MLP neurons of a small language model. Each row is named by its layer, matrix (down: output weights) and neuron, and shows model dimensions 208-303. Each number is 200 + 30 x the weight over its row's rms, rounded and kept within 0 to 999.
A block is one neuron, or neurons of one layer that tend to fire together. After each block is what it responds to, as a language model described it from the Wikipedia text at the highest values.

L7.down201,197,154,185,202,209,139,222,245,275,232,213,175,204,197,133,243,166,161,167,158,210,200,177,215,195,252,222,193,184,212,198,214,226,215,227,147,258,255,193,205,195,243,277,150,229,212,211,209,176,273,211,209,221,197,194,247,187,203,191,200,162,184,169,199,138,196,201,170,170,208,237,213,182,194,168,229,156,156,138,170,198,167,275,221,209,183,232,254,181,191,224,214,248,220,206,206
Capital letter starting surname

L7.down44,224,173,161,211,194,252,198,220,170,213,189,163,293,186,163,212,170,253,203,189,185,201,182,236,224,228,239,185,188,223,233,246,209,156,170,251,243,230,240,160,220,167,213,193,131,206,218,189,185,273,192,233,207,196,234,177,198,180,263,166,153,226,151,202,196,177,244,163,192,209,214,193,220,164,116,195,162,195,191,210,172,190,222,187,201,173,182,214,189,227,195,237,229,222,179,200
Infinitival to before verbs

L5.down671,208,214,243,163,173,209,156,189,195,191,224,198,239,204,180,198,213,224,203,215,167,191,172,213,210,201,269,255,224,244,191,187,228,173,139,176,226,226,179,174,280,136,241,266,231,186,194,170,185,168,192,195,201,247,195,228,230,178,220,193,168,211,212,185,229,204,248,171,192,155,156,176,237,225,210,198,175,248,225,181,231,215,205,209,129,177,178,183,178,221,209,165,248,238,145,206
L5.down693,207,236,179,214,200,211,194,254,135,202,179,145,189,193,175,191,197,190,168,143,208,234,178,161,236,174,194,239,244,220,154,202,202,232,211,195,214,176,233,153,184,186,186,212,221,197,251,227,190,169,214,163,175,242,206,168,187,194,217,194,250,136,193,209,184,223,218,213,170,240,201,186,201,191,170,235,187,147,163,164,195,162,260,191,236,201,210,229,235,200,178,218,190,153,209,162
L5.down738,157,214,216,193,186,228,142,208,132,200,215,206,166,192,242,201,168,252,235,182,180,222,239,235,199,212,204,182,290,238,220,201,179,192,227,170,191,205,214,282,217,229,177,170,202,169,241,133,173,178,177,183,188,234,173,187,234,227,209,196,201,186,182,184,138,251,154,218,178,214,128,171,156,232,196,194,177,230,237,219,167,203,149,239,199,166,215,184,212,235,193,158,189,237,201,230
L5.down1113,249,221,202,176,201,198,231,177,163,173,186,203,189,188,235,197,104,151,152,178,175,118,222,215,220,186,199,203,228,185,238,232,168,218,162,160,238,193,231,197,233,236,191,242,196,233,158,170,219,250,238,162,176,191,213,157,247,189,194,223,247,217,236,190,223,200,208,201,190,186,185,186,116,182,210,204,209,145,214,203,190,168,173,172,199,205,222,199,197,208,182,195,187,154,248,176
Mid-word continuation pieces

L5.down86,188,245,185,186,213,203,158,154,177,199,193,217,232,200,227,208,180,155,183,266,211,202,203,167,206,198,225,225,209,204,154,192,179,162,212,189,181,177,194,194,209,202,139,180,249,205,212,159,173,190,227,194,168,203,191,155,154,229,229,188,195,160,157,245,206,235,214,212,174,194,171,177,251,205,188,185,189,179,236,224,182,216,218,201,210,186,223,238,153,98,197,244,245,208,223,205
L5.down667,208,178,242,139,198,236,208,167,218,171,207,207,225,204,174,251,188,163,205,272,181,207,164,258,168,117,199,199,170,227,145,224,170,161,203,207,195,200,206,201,176,229,187,189,278,193,134,212,136,140,233,188,192,245,149,162,131,188,197,233,210,194,190,232,207,168,178,203,143,232,183,206,209,175,172,165,222,204,226,179,196,255,221,188,240,194,188,246,192,187,219,229,214,259,238,192
L5.down1057,212,210,208,152,236,178,227,198,209,180,212,163,216,197,194,173,181,146,189,194,141,226,214,172,191,237,173,205,186,203,243,202,220,199,220,210,215,220,211,193,211,148,187,252,177,176,193,213,177,151,162,134,227,243,210,199,160,227,204,167,249,220,165,192,232,173,192,232,156,217,202,205,207,175,244,187,200,204,245,217,170,174,204,123,215,180,231,239,189,196,224,193,170,228,218,263
L5.down1094,218,242,213,189,156,207,198,191,201,203,171,193,155,213,194,208,181,161,160,219,204,188,148,220,152,189,155,174,223,220,193,201,191,175,216,203,186,195,210,246,168,179,155,158,231,192,152,167,185,249,201,212,205,202,205,143,190,195,227,203,206,187,157,181,226,179,185,171,180,205,164,216,185,178,173,155,221,187,255,239,132,215,242,211,222,173,214,243,207,182,171,229,235,172,204,216
Transitive verb endings

L4.down33,214,234,236,151,205,204,213,178,214,251,197,234,238,217,192,153,198,183,201,209,218,194,169,214,214,218,207,251,223,222,153,212,222,239,177,250,175,248,181,175,220,197,187,206,199,161,199,207,177,244,249,227,195,204,262,192,199,251,159,157,185,154,207,224,236,175,211,204,175,233,182,173,202,171,183,202,213,226,175,140,171,191,202,209,155,234,208,164,186,148,199,220,223,217,194,217
L4.down79,197,186,192,217,122,199,170,220,263,153,222,230,190,246,203,237,186,227,141,176,231,185,184,181,168,207,156,210,160,224,248,260,241,206,222,235,221,200,125,200,172,225,215,183,211,221,213,212,182,188,223,164,189,182,222,196,180,215,212,182,220,221,221,231,193,187,138,132,256,245,168,190,151,211,184,154,216,205,228,201,156,191,158,164,205,200,221,208,175,187,154,203,221,179,238,239
L4.down229,229,227,220,195,256,196,240,213,226,216,252,157,255,184,243,196,194,198,168,213,128,161,221,185,216,197,209,172,237,184,214,171,242,148,208,216,254,196,250,235,170,239,190,163,214,187,189,225,189,185,215,165,180,220,192,119,243,238,173,245,241,191,247,206,211,163,233,224,201,234,195,200,149,203,142,216,168,173,240,193,192,245,209,162,195,161,223,203,202,194,230,212,197,153,164,188
L4.down290,219,201,223,186,169,181,188,168,215,210,201,192,232,261,204,186,194,179,250,162,192,265,239,179,223,197,138,251,223,186,198,256,229,206,189,186,187,188,213,188,140,203,168,257,229,195,233,207,196,177,192,196,199,150,192,170,203,222,190,181,165,182,245,187,200,260,158,208,186,162,144,201,218,197,125,183,205,246,167,202,228,254,233,203,161,121,156,203,227,189,145,245,208,154,189,194
L4.down391,187,192,225,212,244,235,221,223,214,163,192,199,192,208,219,170,136,169,168,198,224,222,170,175,182,166,209,215,182,205,152,227,193,209,188,195,219,208,233,192,249,199,159,235,187,186,140,194,205,192,187,190,211,264,176,232,213,202,183,204,229,214,165,175,170,181,233,203,192,184,236,210,187,168,226,200,220,224,193,185,219,228,185,155,168,177,233,174,202,210,149,222,190,184,178,209
L4.down416,193,234,176,188,136,184,201,154,228,227,182,218,216,180,227,236,179,196,209,242,201,217,195,227,141,182,212,208,209,214,200,217,197,178,214,244,215,216,177,228,217,209,187,179,243,217,242,178,198,213,186,234,172,205,203,165,230,204,173,183,169,194,212,182,165,178,217,122,188,174,218,227,205,157,175,214,211,176,224,122,169,250,145,208,197,140,217,206,187,221,141,219,179,206,153,245
L4.down446,208,196,217,176,169,195,243,174,197,207,222,162,248,150,252,158,202,225,177,184,219,203,228,217,217,191,215,239,207,190,164,208,226,175,225,224,151,217,105,178,202,215,180,247,177,249,244,160,171,204,168,245,172,196,230,177,173,203,163,240,165,236,223,205,200,191,168,204,190,189,219,208,235,202,205,217,204,173,260,226,173,197,230,204,248,205,218,210,226,207,233,221,193,131,234,200
L4.down487,246,208,166,183,211,239,169,154,261,191,206,153,187,177,191,246,175,186,155,210,209,251,173,185,189,203,200,184,185,221,233,199,217,245,188,160,236,179,197,181,164,205,181,260,177,195,214,225,234,221,214,244,184,251,214,213,248,210,201,241,229,226,244,204,169,203,198,255,241,200,224,177,163,239,235,176,205,227,196,188,245,173,155,218,229,197,213,244,176,168,159,187,152,229,176,191
L4.down534,220,239,224,236,156,263,193,193,159,232,196,247,195,228,212,168,186,152,211,219,178,224,198,202,239,165,202,231,160,186,178,161,197,214,218,175,177,199,235,176,159,228,227,257,209,235,284,259,220,221,153,217,186,210,195,183,212,214,223,188,216,185,200,225,186,165,178,231,214,178,206,256,224,148,159,194,220,245,234,214,229,189,192,201,185,253,222,244,231,214,207,192,218,183,219,203
L4.down610,202,185,213,184,221,206,250,166,230,233,150,234,193,189,196,160,194,278,247,186,202,231,165,259,143,252,204,215,207,202,171,196,212,196,152,240,204,144,168,209,180,265,156,212,184,218,164,240,236,228,239,156,207,187,227,182,194,216,182,144,159,209,188,199,201,194,171,167,178,238,212,156,255,221,226,223,200,211,146,224,208,209,181,158,233,209,209,212,161,210,236,177,220,231,166,198
L4.down649,194,203,254,188,227,178,156,135,232,157,152,170,214,204,219,171,192,206,153,182,227,183,183,190,210,181,195,229,225,244,194,287,213,237,191,220,196,181,221,166,180,222,169,259,180,227,230,217,227,195,131,198,184,197,222,211,195,215,129,194,156,235,217,166,228,199,236,179,205,193,224,205,248,207,219,155,153,178,187,253,212,206,189,245,225,197,142,208,178,151,160,222,197,186,177,188
L4.down921,204,162,189,198,177,171,153,251,243,172,191,186,217,166,155,195,270,193,251,211,182,176,192,192,217,242,219,232,186,180,159,227,220,187,215,213,163,162,180,184,202,187,213,188,229,215,173,184,252,165,162,217,179,212,235,236,172,178,237,193,215,169,256,224,164,238,287,192,210,234,201,165,216,177,230,179,188,224,225,163,245,145,235,208,225,177,200,176,217,235,175,210,170,156,171,199
L4.down961,220,225,172,149,170,239,194,246,207,202,191,201,199,245,260,227,166,180,222,182,206,177,238,200,215,197,197,238,229,161,213,222,236,180,181,271,213,243,226,183,219,220,152,197,230,205,186,209,214,225,192,217,179,209,221,140,173,209,158,219,267,152,218,230,199,212,240,125,185,140,170,167,228,125,194,233,175,163,227,239,213,189,164,183,186,202,229,213,239,141,212,262,219,214,177,190
L4.down981,168,185,237,190,176,229,214,240,182,210,188,187,223,238,261,186,233,205,160,247,220,224,188,233,196,120,195,175,187,208,174,203,269,177,212,209,214,230,223,201,220,187,190,197,175,221,194,250,163,237,186,216,180,165,239,167,220,157,211,195,195,226,111,213,223,206,228,210,225,259,190,212,202,256,193,201,211,211,190,187,165,211,194,150,189,198,198,189,223,253,191,208,225,250,134,220
L4.down1173,175,194,241,176,140,178,175,227,179,192,186,208,205,140,216,172,226,244,193,197,186,184,219,206,195,214,220,209,198,208,211,203,148,178,217,207,182,173,171,140,137,225,228,239,233,157,176,143,207,181,168,256,277,233,161,219,241,163,199,201,175,206,221,246,243,162,214,212,166,192,185,134,204,218,129,196,179,148,181,205,276,221,175,156,162,178,248,197,214,98,210,193,208,165,211,189
L4.down1207,132,216,174,192,138,247,167,208,242,270,259,160,220,205,203,155,205,194,128,181,230,235,197,219,253,158,276,207,172,200,198,248,139,181,178,184,208,226,207,210,209,183,188,194,170,198,190,244,181,253,258,215,223,159,219,192,148,129,212,223,173,183,186,242,221,188,193,191,194,197,175,199,127,178,210,198,161,151,204,193,196,233,175,210,232,149,255,238,171,200,199,231,174,166,191,211
Verb endings and infinitive "to"

L7.down1272,225,198,229,193,216,207,221,175,186,248,188,208,139,203,233,188,266,169,212,225,179,151,204,204,204,171,226,194,216,241,205,174,222,236,218,189,205,178,185,191,237,242,210,132,201,199,208,186,243,240,227,179,204,250,166,201,224,186,172,211,234,205,238,289,161,194,185,245,115,183,180,182,134,240,180,193,236,247,214,233,176,238,216,209,171,253,224,190,199,187,209,223,200,125,208,172
Mid-word pieces and table rows

L4.down87,240,285,227,182,158,205,251,185,197,195,157,212,274,213,175,170,159,238,275,150,238,189,218,238,197,168,166,234,175,151,238,209,287,216,190,168,164,181,171,206,216,165,173,215,219,208,177,194,198,215,163,174,210,244,169,192,167,196,211,186,195,203,235,199,233,180,180,187,198,153,247,165,178,158,165,199,215,255,214,220,168,200,122,158,247,164,173,156,228,212,204,179,176,206,261,166
L4.down207,175,188,219,184,195,130,204,217,209,239,166,204,208,176,224,196,257,182,179,184,222,224,185,189,152,282,218,216,232,189,186,196,206,188,169,176,196,154,203,195,176,203,188,170,172,226,207,204,219,161,218,153,144,174,205,206,224,176,197,181,175,170,195,246,169,186,157,186,154,213,199,221,213,178,243,209,191,226,203,181,204,195,231,201,276,219,207,233,161,232,165,209,244,146,200,233
L4.down311,271,216,210,176,227,226,168,191,169,150,243,190,165,211,235,225,120,233,217,177,207,222,132,204,189,154,184,194,204,194,202,224,183,184,196,238,232,187,192,188,242,194,254,210,190,146,195,193,215,215,209,208,153,222,197,236,239,206,181,227,220,221,205,207,205,228,183,266,182,132,86,223,176,189,183,216,249,192,213,157,189,214,166,190,195,187,183,183,218,199,185,188,242,194,238,209
L4.down335,188,245,179,202,214,202,235,159,196,172,171,234,168,170,202,226,169,204,203,214,256,185,134,166,236,204,212,133,199,188,209,201,213,241,268,242,176,233,203,166,146,170,169,201,193,215,217,211,202,186,191,145,243,168,163,225,190,172,192,175,167,216,218,229,230,191,257,220,208,145,204,191,158,235,143,203,218,238,136,220,180,195,176,268,208,196,258,182,208,236,196,229,225,210,187,194
L4.down512,223,230,174,178,174,165,195,211,191,165,207,192,213,209,154,179,187,125,229,207,160,164,154,170,214,187,166,206,212,205,170,221,244,122,213,216,209,249,213,214,169,177,196,166,197,136,203,177,192,178,179,187,221,139,153,217,192,151,193,256,225,182,227,223,239,202,138,203,205,225,124,264,170,224,197,233,211,190,178,180,211,194,156,239,190,210,194,182,194,243,182,108,186,217,204,199
L4.down557,176,196,170,196,167,182,189,184,182,181,253,236,213,208,170,191,186,209,175,222,108,180,176,170,209,186,210,207,210,208,159,218,243,217,164,213,187,154,170,212,225,245,205,198,156,182,203,177,217,182,189,190,147,194,168,189,255,204,201,157,152,169,156,207,181,173,180,213,221,186,188,224,200,151,111,219,167,226,167,230,223,208,225,184,278,225,216,227,141,239,209,233,236,221,289,243
L4.down628,190,197,203,200,219,157,226,200,247,243,214,197,206,221,205,208,168,250,196,209,234,220,194,178,233,183,238,186,186,196,162,194,191,163,186,234,177,206,168,224,221,231,201,175,200,209,172,237,195,215,171,160,218,215,209,180,171,164,221,219,187,252,206,181,181,224,215,204,234,147,219,260,160,207,157,182,201,194,190,197,167,167,175,202,186,153,213,225,227,210,130,197,234,183,237,189
L4.down677,178,253,204,192,214,190,196,218,172,180,194,215,169,229,173,176,214,176,213,156,217,240,242,228,218,155,164,182,242,181,214,273,208,229,205,177,197,217,198,201,201,165,216,230,174,218,299,171,185,258,205,197,170,141,197,185,191,205,232,203,196,241,219,182,175,187,231,231,193,219,197,205,209,170,234,215,240,285,237,233,182,160,197,199,169,232,180,189,208,166,241,195,186,217,165,213
L4.down686,206,245,257,205,196,167,233,186,186,199,155,203,229,157,246,170,162,208,214,159,163,177,178,224,183,136,247,159,189,236,167,185,196,200,147,190,191,224,152,163,220,179,210,244,183,159,232,186,192,253,224,178,234,168,177,238,175,159,202,231,221,227,227,184,183,206,230,231,206,219,165,159,214,224,205,183,246,262,252,177,218,159,137,206,231,173,219,183,183,235,170,202,171,219,206,170
L4.down744,214,227,266,201,215,229,224,164,230,195,277,196,243,173,260,216,162,192,247,167,218,144,195,232,218,143,181,218,179,206,218,171,253,192,185,235,180,262,151,219,226,259,202,209,257,151,180,218,169,219,218,218,178,180,193,175,144,197,234,166,172,189,224,202,153,164,119,234,219,191,174,224,177,195,216,218,221,193,188,182,167,203,119,145,210,200,206,236,212,245,204,199,189,207,195,233
L4.down863,159,159,181,229,220,219,199,228,243,140,135,183,155,154,227,196,203,235,177,194,226,176,190,159,192,167,181,233,222,187,181,195,146,179,196,198,250,225,197,227,169,148,200,166,219,184,217,224,232,205,216,205,178,155,237,254,208,208,182,209,220,205,228,248,192,216,182,140,241,227,254,167,232,187,184,208,170,270,194,184,216,220,243,214,161,169,236,203,207,208,219,197,238,154,163,152
L4.down889,186,268,197,225,209,225,196,201,230,198,147,235,235,186,201,220,159,200,163,148,199,222,154,224,189,159,215,246,208,191,204,153,277,220,198,239,192,205,209,180,210,265,188,204,214,187,242,218,207,191,188,183,222,178,216,190,188,236,213,182,213,204,225,195,175,224,162,196,183,160,179,200,184,226,121,174,267,231,227,179,185,120,175,204,195,183,191,184,158,206,143,205,243,196,206,242
L4.down1120,180,214,161,169,165,227,191,252,186,172,163,199,216,214,205,180,200,141,268,213,150,153,201,187,245,191,193,294,214,141,225,197,205,213,150,186,201,240,227,176,224,225,214,209,198,187,167,230,232,189,250,242,224,202,189,228,139,232,221,216,187,218,212,179,124,185,225,206,223,189,200,147,205,170,159,209,214,182,210,210,214,165,171,233,210,191,190,239,170,260,199,239,178,181,213,173
L4.down1122,163,239,204,181,185,200,177,214,179,259,247,221,167,229,144,229,201,221,199,194,209,144,199,184,146,227,191,204,207,209,176,222,189,175,187,173,210,197,207,175,261,196,188,228,183,189,224,191,210,190,191,167,162,143,212,180,250,221,202,196,194,205,188,139,143,179,189,191,220,193,177,198,187,207,130,206,198,244,168,190,197,216,186,165,208,242,267,296,179,207,203,192,217,217,220,212
L4.down1177,130,194,232,213,153,226,172,184,215,249,187,185,204,155,264,164,196,204,225,232,198,242,202,214,164,149,222,172,174,178,138,241,220,198,188,171,165,249,193,199,183,190,212,165,153,237,183,227,196,207,174,199,202,156,153,213,162,162,160,208,190,221,193,190,176,185,207,159,174,200,189,161,206,243,211,202,184,176,211,227,191,232,213,216,197,185,216,220,160,182,162,190,237,223,212,180
L4.down1247,179,125,231,159,155,269,185,200,136,200,229,206,203,189,194,219,166,156,193,261,210,205,180,200,250,220,150,199,156,184,212,158,179,212,207,257,197,172,212,158,274,190,240,170,184,198,130,213,241,203,177,180,221,207,192,240,178,233,249,169,172,234,257,219,213,180,178,161,236,191,223,204,195,195,194,173,198,194,223,193,188,277,196,209,185,140,205,183,175,239,205,220,234,189,204,194
Surname or initial onset

L5.down69,216,178,213,192,209,207,251,152,232,228,207,183,163,118,250,151,115,217,250,164,184,217,139,217,222,151,201,168,159,237,222,194,261,164,220,237,156,202,162,207,230,204,167,167,155,182,201,226,221,185,203,205,185,172,166,189,178,194,202,222,233,184,231,208,194,221,209,202,174,185,235,164,231,208,219,226,156,211,242,183,231,194,209,198,222,215,211,212,178,265,169,182,181,212,229,195
L5.down188,253,230,216,164,208,165,233,149,221,261,197,187,209,194,181,188,204,280,288,212,224,214,220,235,181,183,211,213,160,210,174,172,264,164,187,261,223,204,171,218,158,220,149,229,184,165,173,262,190,264,231,192,225,181,170,220,168,176,164,220,201,238,237,215,208,173,189,219,156,223,175,171,177,175,215,206,156,209,201,218,244,168,195,175,182,247,223,194,197,188,228,161,216,183,220,202
L5.down507,309,249,223,178,240,173,172,172,175,201,190,223,170,187,168,255,205,264,227,212,214,221,130,231,195,216,184,184,221,209,193,172,243,214,177,274,201,229,209,188,173,170,160,272,207,179,215,226,178,174,218,182,227,181,132,208,158,166,197,216,233,217,226,198,240,206,203,155,182,190,184,155,216,193,178,235,205,210,189,157,159,208,193,169,170,187,213,192,233,207,200,187,240,187,240,207
L5.down508,207,250,203,194,214,126,231,181,224,222,193,195,190,149,200,164,193,246,242,221,174,186,180,261,159,187,231,213,116,218,179,179,255,220,244,212,185,193,131,213,188,179,201,165,103,180,216,237,228,209,171,170,214,185,212,162,181,208,186,248,225,208,200,190,249,204,179,230,215,219,203,223,158,218,217,195,170,262,255,204,228,152,167,165,200,178,186,160,180,224,227,173,209,242,212,199
Surname first token